python train.py --head_dim=32 --vocab_size=2048 --activation="swiglu" --norm_place="pre" --norm_eps=1e-05 --rope_base=10000.0 --qk_norm=false --attn_scale=0.177 --parallel_block=false --beta1=0.9 --grad_clip=1.0 --decay_fraction=0.83 --seq_len=1024 --dataset="wikipedia_en"
MLP neurons of a small language model. Each row is named by its layer, matrix (gate and up: input weights; down: output weights) and neuron, and shows model dimensions 0-127. Each number is 500 + 25 x the weight over its row's rms, rounded and kept within 0 to 999. Numbers have three digits each. A neuron's up and down rows have the sign that makes its largest values positive.
A block is one neuron, or neurons of one layer that tend to fire together. After each block is what it responds to, as a language model described it from the Wikipedia text at the highest values.

L9.gate64:473491517535523553475510503483495458479525533519496487508510452507478487490468469516469554489500511503523457524488495510459513504487450488491474498526517472464506529513480509493532523491479492522561516520478516512499439514499513479532535516507494488501472521494490527497447496508510493496491505483485504489445506503544531483529464532480517460498538535486455491523502450521526517527501
L9.up64:430492487503531500540482516530536482508512487535526459501501489531531514473462507525473528521474507508556477557500475469555499493509489496492505452521517538459496526525524506494513516491528539501504553530444492493488506512554493490513459475504490497525512495497466467497482473466499471496503462477480524501482483506520490543511508523468511470499502455510468517521507512546513456520530
L9.down64:487471500486531538497503492490424499525480550534446480500476489511479502549484526532512493471437620477510526477534478520494497504511525493528515485481464458511496479478499481526511482505497488481459458509470529503511494477504472487519483510487568531473475451489483488514543485493512479475479505551534496453502495528502530475531493502448488487497471525470475530547475500498511463484518
L9.gate68:488518522466546513477483490455518483481514511520478462505489490506537541518497484497525528499528513537526513535514467544465555484507537502493500477483517451494497532501459471477490492512499466497458480486499477518500486446515531468522515545518555511506525506502524510483492479497490517550505499453534451488462499522493511527468507544534505478457507524528495522486515426490500490479506
L9.up68:525505480453482551516490531508456464495551500500493494484499491578505505505446518453515513525528504457506473535495440530501523521506477516508499503511515500456478531552531440490526515479538496481494528485550501477520491458502510496502530536530513507518505522516553528499480459501523521501500516468557455491469498479529509493449477560528529489493524538496497500469518468522479492488531
L9.down68:460541548442537480501482468456515490443503508508468507542487511495528526478495480467532512506509522518520477503492469468480502485520520529512506494480492446459530493511498496490451477545507469490484467513472518548505530504501503449501515514494543479492554480513483530517475497503456506510516467519500486495456483567481486538526504495532464494481484510488558507525499443504485483525495
L9.gate336:490457487503464481507518550488538448527504552494499495499525479520490471501487450483492490490496498485538486516504473511507506507475515468512500498471479474549494487503535471507516477531496503490517538521477477484453473524502456530510498503468520516514492517522521500446515517511520479476498512533497500499484484492459532484490512478502514498492497465472537486436523486536562508501496
L9.up336:511504475496481477515499510480512469481498575484497484488482450514478503498494471492457550497489494520488491481510494516479481488469502505466494490474524466528473506468491477506506484520485488460512501498512505505441476534470477511561514506511499511507536528518545539484502487494531516497492503507480493488476506524485479481510541510536510481511470494453518478481527494533550547476510
L9.down336:514487494487514547467441473500451496502507510483481533500483521509502517497506507463498419509503659505510504459513490485508537522539496488529521494518511477475487515507531503541501512500503493500488495525485499513533508519499502482508502518453513509511511477444456498517485510488477492533484489490500517462520504495507459501504487529476507503494511525488472502515523490521461470506498
L9.gate415:510508509490510520500507550506492480503506507490500543542506463486490497548471489491474490463478479516465474503448473482422508514467512493488510495520507493434463520486540499455513508490470494481481482530517501482543501506479479461512514532512521487482482573498504497517476469493546467546522523521492462481505495495495485503543525557509478480524474526513458537498480459497537495477521
L9.up415:515497513518497558523516507512472493512565462541481523521500475537488497546454465519489491564466529510490514459462501518512463527486503474487506532509471499460509487497470504526518462538480485478524502482501478514493442520523452499463533501529501479534475471463493508502509494509483484529480487513463470499462520478505504466529486507477516506493473526561528503502477472475502518493545
L9.down415:542471473490514523476401441504478457507462549510414475493503536530440481483511508471488519480497533504512528499497509500535481513512485484484509501477455497488470531503508478516480479530511519510502470546540542496481486489472505541502510517496455490512482464501517496491493506548470527458460516497518527473517589490504505501516479512514508558497518493469515486516478497591506511483516
Closing quotes, span ends

L5.gate99:512511529556526497541477498498507458538532487511506518479463479470525514473475484497485529521537509516523479488484492512432502542528484476535529488468536479518471503528502474511472496509485491471477501467479500484472492468490517501513486498489507527477529533498523509516475543515444490494443479477499517449517522506499520499488526526467466463492523484460476481549455537494506500479506
L5.up99:518457494557497531492482498495466509465530497498513452475474507446490517469452501497482574501534503525544487491472514524471529522521492496497482478532502476506473484457451502566453542474497491469524544439450487480498497480516473499538511496502523487541518470499511463462466485515514483531477492539475463506483489506496541478547490509516516498491522469497503512489499482515503490526488
L5.down99:468502483497506496461477494495497448487518480468478485449515500500448532519476519493503513517482473459507537501503466489508514495467520476542527535507505500440526509521525526459492499468463451463488484516526509514500488531515501517494494503486494466497513483458506509532491487473520472473516499505518503483446481498514540503475467490510475515476525501477483466494501494473526533476519
L5.gate209:479481517521496504527486506503546515488513496482547462472466462495496482478471499520546531461492511520502440476496534496493491537494465517486506474530552511490463479528513487505505485494469572486488509487489488467458520493488534502486524537526529525480485516500497511493530495488524481476473525493475508480534533497513545495494477519520452502517523488444506472472502511515498489498495
L5.up209:465475500521526494483468492484531493520478497491487488516527529479467504486509511488507503503519473521511546487553512475474503507511523512478494453467518491488493472463500476530509518490512501512514503487501482506511495486464489490568506483432536474528497492485526523519477496511535523499509505468542487510449522484526502492512502499500484525501465492451504555492485511484473486483446
L5.down209:514530521484474486494558515491469487497496538508456517496493529518533539499477470498493523501494491522552480489508474488550497474507503506557488502493503446486497509535515495488498517479498466499500485537474559464555530514468479514464537499529490496521547492497466469497525555489545519479545515463491521508491505505495472470454484484468558532497523501482498498467515446490514522511512
L5.gate211:526508499500524574488490507483497531459502497496509505478487484487463536501481426523512501519498473474537492461483496531477553519542468494523487462501540491487506486514478527522472527519490514493494465495522532536534563506482469501463504457516520514454509525448498475486532513505496483551472508464530450499476487504502500520527522520533499516546527501516493466515488450493497499510504
L5.up211:532477520501543503511484496501459495485504470509503469481473501473497510491470518511510512480501496533465489504525503497442492522509492517469509486489511520466503476485508502529480504537500568562495486543483510480507529497467523461525505507533545509504477510447486515467484545456529489523520464463540523551501517539522539481558533488500486497490495488498468491515473488519478487487515
L5.down211:519455488507477499524512517486526504504520493450476540522494516504555514478490541495507496519516520457508492493536455468554487468489521485516496542503464522489500513509537495429488486529490516507502534535499497486491484520516501513509501526501459491551495514533508510533505475470484512424503514529449514460514470470497531468507504501483497472469471513532500490454549578506523496489493
L5.gate376:462494498527509486513509496467467500524439540473495510460486506482500540503507442517505440482507481490522444485477468456532498490506497490515516468518495503481485501503507486494505485492507557533486448466500536480514546520501489501509461497496531481492509510489499552527487481509511490472513533517496538482507517479502525511465534541469479432502509498479494509491520505491500486460488
L5.up376:542473553519523522487442504479494504513510515476519538477477523452512523462501500483537495499525502535492483478477541488456487521538495515497520499538519496460490464535487520519483507543446480549548457497482517503504544489492480484517506463459488481469505490497512526554503504506489471497481533473511547478541442487544481484508487509455526514501472502464448507499516523488513495482458
L5.down376:499507532509499527484517531453494474515495531478474503536503520516489479486525507503492525516517578531484518511513530467500500484492496473513469512546474482542482504517517503489499522488504451486526565484529486506488513513473490514497492495515486529469490504523504435480476520456518497516443508499473522567543476501533517463519515469500487500513435509495503502501481469548520505497517
Structured list and table markup

L5.gate27:501528475496515514515500483508507449546533486588505508513545498512510551550524534473518530483459463511490519525503481507481452499522476509554489544476489478491506491456528504464538484500526495542466483524533496526494478506489474524515492530491508514481498474478511536499504477489502485524537503508498465518484533491505534451513519541508480520488481498469459501482451540541517500488512
L5.up27:490494472481488498530493478492498484513494486537522456515536483487497519483517526481485529496455476494490540497517526517497479486519512547476460466477517455519496505506505508486500486492496487513503520540499517538478531510555476508499517488504543514477473417469496507511516521487492471565526505487484507491509515495469469510519481486550470507512482483522474545469480552509498487517537
L5.down27:489465532487482492498506508508503534462444533472522512509473507479484478444473499493489477501502571491495516448523554492510507502463517470444497428496533521494503506553476492534465502491489485460532517473463480464502524500509493465475516490498499487530479490516510478496501514512505539496482498470518532484525487501498445535481472461515496493512505493551529501505540467482477491525507
L5.gate126:529492444528545487538531481466559497515544519500469552529507491514483493505504514470527496487439476507495514526536520450545481481476491521490511525489493498538483522470537529480522459476495468509456485485481462524480489541457424538485451542504522496512521493478517508467521507522505501520533508506484503511476524466506502471496499505505503443502472547504503485511517513509562483466487
L5.up126:487454464553511492531504483469513533495538501478473500472513471512490496500524503479501517522460487483496514519532552508514498506493485533481510479463516487570488490474533512505498496518489446499520508520468482508484484515512500487487518482508541516517497478494518466516544539507478534565535480496479485506474500454487486506529477469523471490530473515536482522512527502491503489506555
L5.down126:469494546506469510446470496531459499468439492531535482471490518493499518484503484520444518486541588507501497474504505534446500535484508491527482464475529497501529480529492475519464515526502501487532480508528506455501520463537531464490582455501474503488459505531506496525503513487489526495456503474506474480537448495488500547506482488494513573508527465516511494507537491487461525533497
L5.gate219:497473486474488494497478499440477505486473493525489543500513528517514506540498504519525477529489507497486511495466481555410487518477524480528528541432503453479532486502501517474485521502524517531523514534499521462520458500466495498492476495455501517535489502494512523514491484517491522478494522499546467499495536473519487433525520509472500538501512508462470530503480520485490538536473
L5.up219:515446461477477487518442497433509502476486493530491507487505472456533511485533535523530489534494525497506522492539517544453511489482563522501512461458522438512495518500482517506489508501533497521511506546464489491484491506497492485502491455449506494495459475469478518514485502512495471510494542483511507492487544491505471480537502480466479504521480496478476528520483542494458508544516
L5.down219:529476509525507498504469503542510488480493514507495464511475457468507501420485518498486511490498511489518508495545551444564516479519511510460484416539524484527467512505498486552515498508514491490499507498503438517456546509531513524511520472502508466461473486517508495504495501466494475531506478531483527503503508506480465556485495486494500485497478518546516497504481490531503464495517
L5.gate318:498516480522516469533483487499530500514466492541530486525503513498495480506526509472549518485469402540503526517526452493456477494492552510509468493511519500518517517479558488482504479524525536493499498534579464517486500509507490498501480521469537514480563485503586511490506496495458475500556481514486482491504527525483432495527515507488530473475468543514464511491485525499513475477529
L5.up318:499498463512497468540497490480522529521462470576516486515508493504487468497545524477544508499486420535497540507548488520469460504491537553486465474500509512508495518467560504500514486530524528503505500545548472542482482490504493494505506498475557531484528463477546488496527530493456470526531480508469493491532510541487443487545494486492498477484480525521466526495480518493506474491544
L5.down318:495468527470471515457493493502481495483521516475485524474489486531497513471485491517443464503511656436508491490496536488553513517499470494498523480493501490510478493505456495508526521472490462501506484484426525486530508502494495501509514473519491490519461511524457495513519506505537529489458509476507525505505459486486541509456483502508466551530496476492532495499505472495482512516494
Completing word pieces

L5.gate57:497508497547511505464467505491481504498564505520503473482540512494501490465520502480489573520525498497521492507450518531512526528452546513450478496511519471510505497504504499513498530483508514497502526499479486537461508477469548544473500531485550460523481484530523470495475501512526519525495451502477463496465465497483490490477515514524487520499551513513513509490494448487496524488491
L5.up57:502529478480491521483511447507473498498496503510495499476479469523474473464485490535482521518528498466497518525485504480499495497508449505477503509513499534479461511516496484443539494488517462492497487474487460481546480478480491480494550479510515545537497543519497469551487476501512526481497511505476456519469522545484497469486492485510484481519512510504522517516501474486444460496484
L5.down57:491507482521497503505516508499554531520510523476464485500499507457553515501541540453523500511526564524554500534464471487528498519501526501494529493472481512517488451498538516490504506496452510512551470477499492535492490504484497547502502531514484491482556508539516457486535487525505534532484501478447473472508467498506532527511512505454539509491466530523482499507521519501471454497533
L5.gate168:488492458497522522505492537505457509468529511484494511491514519509522485532431473498496533515517534474504508512505474498488490516461509475498489523539480521497498512497515479431522501465516500491521506546488497482496450483460537492493468547487501468512479515559505503505505453496500477473478483507493460502447456478450500479496537480475521517468488494506544489497519498481478465502478
L5.up168:470472467499470488499468524487471525471515497464460483456532506531513510465506507505462540558538551464478477522492503494501502527484476511467504477500505494481444480525491510517504494474441547462546529565467498475488494521462532490462526527531544449474469510538497487494516513498519499497479485499438495470492426477488523489497496470500480524490505471505551492490528472474493498507511
L5.down168:491488488501447474514544473491535551514479509483509523495523514531503499454526536479470475550530449531508478506477529519501504502498471505514530483481511495512493491511536522568479510484434511483520480513486452473496498552476482491455529466520506499474505475505496448501531513478496541545479526483470500464505465479504559504487506499528518510490491506491473505501510464487526500484532
L5.gate262:528531491485514516483517457499509459525482495489485525467505522524530454542435503507499503516499506496500500525487483519503460509521424483527519507497490481465457560539482466509529495491521467497515482517488481514479474515507495508510517528516488517521470500539505481517472534498490471503490475476538453500536474485485472484478504479510506504519532519434548510467487487525546474503438
L5.up262:554489508505473530494474457520520498485499512498513466481512518518528527481488507507513497522491532512497470480522498498497480480497497523454477522524477444507490482514503541501544475507469487474468456540478497515457522447474461435503504511521503515527472418522455518525546528538515464509485531496528506486471486481552464481498508459480486483505493472512531541483558529449505466520501
L5.down262:553500501517464517467491464528523552493544508488510491478511500482517526487529486504473458529517555489501479472519519503497510478477517499433458507512513484517508460487510533475493469490467506485473480545504474481481532479433490467500495506503524496516490471497456489493565497533498498506509534515471527486454487499508509496511484464480476481482483472570519539519524516460518468511486
L5.gate451:525550470478490500532510519517498510472487471474500548513497509472491496502470489454493518513539511491510508508516540498493545521501527482509453486501469446467454514531468466507503519507475479492517490543492495480498482518470514478453502474521454481489457539494519489475466490475520505502457511482481434507464493503505487487467469545502507499483534479533528462485495470497500486528494
L5.up451:525473476491490481490501465460507502477456520482488498505486486532556534512494502492518520525472476498520495490494485505475496483500523496486510465510497463556496529493518509490509531469475512464526500510502476497522516496484502483528523549493563528476521474562517477473536463479524478483525498492403498477484473487487508478524543499475504512502486457496506511457498514496527493477459
L5.down451:543466486518530492497572495501538498484504517465480496502464511483544446490528516502531507514480515491495500553465524504495493514489543524470493515489478452542519534497557545499502527496479497483522545503516480472519485507494486519482499483499530517473522512530465431499496522496471499515469547487482460516457513469482540474480513517477495473466514483502497472517462498530537540494495
Clause-ending punctuation in lists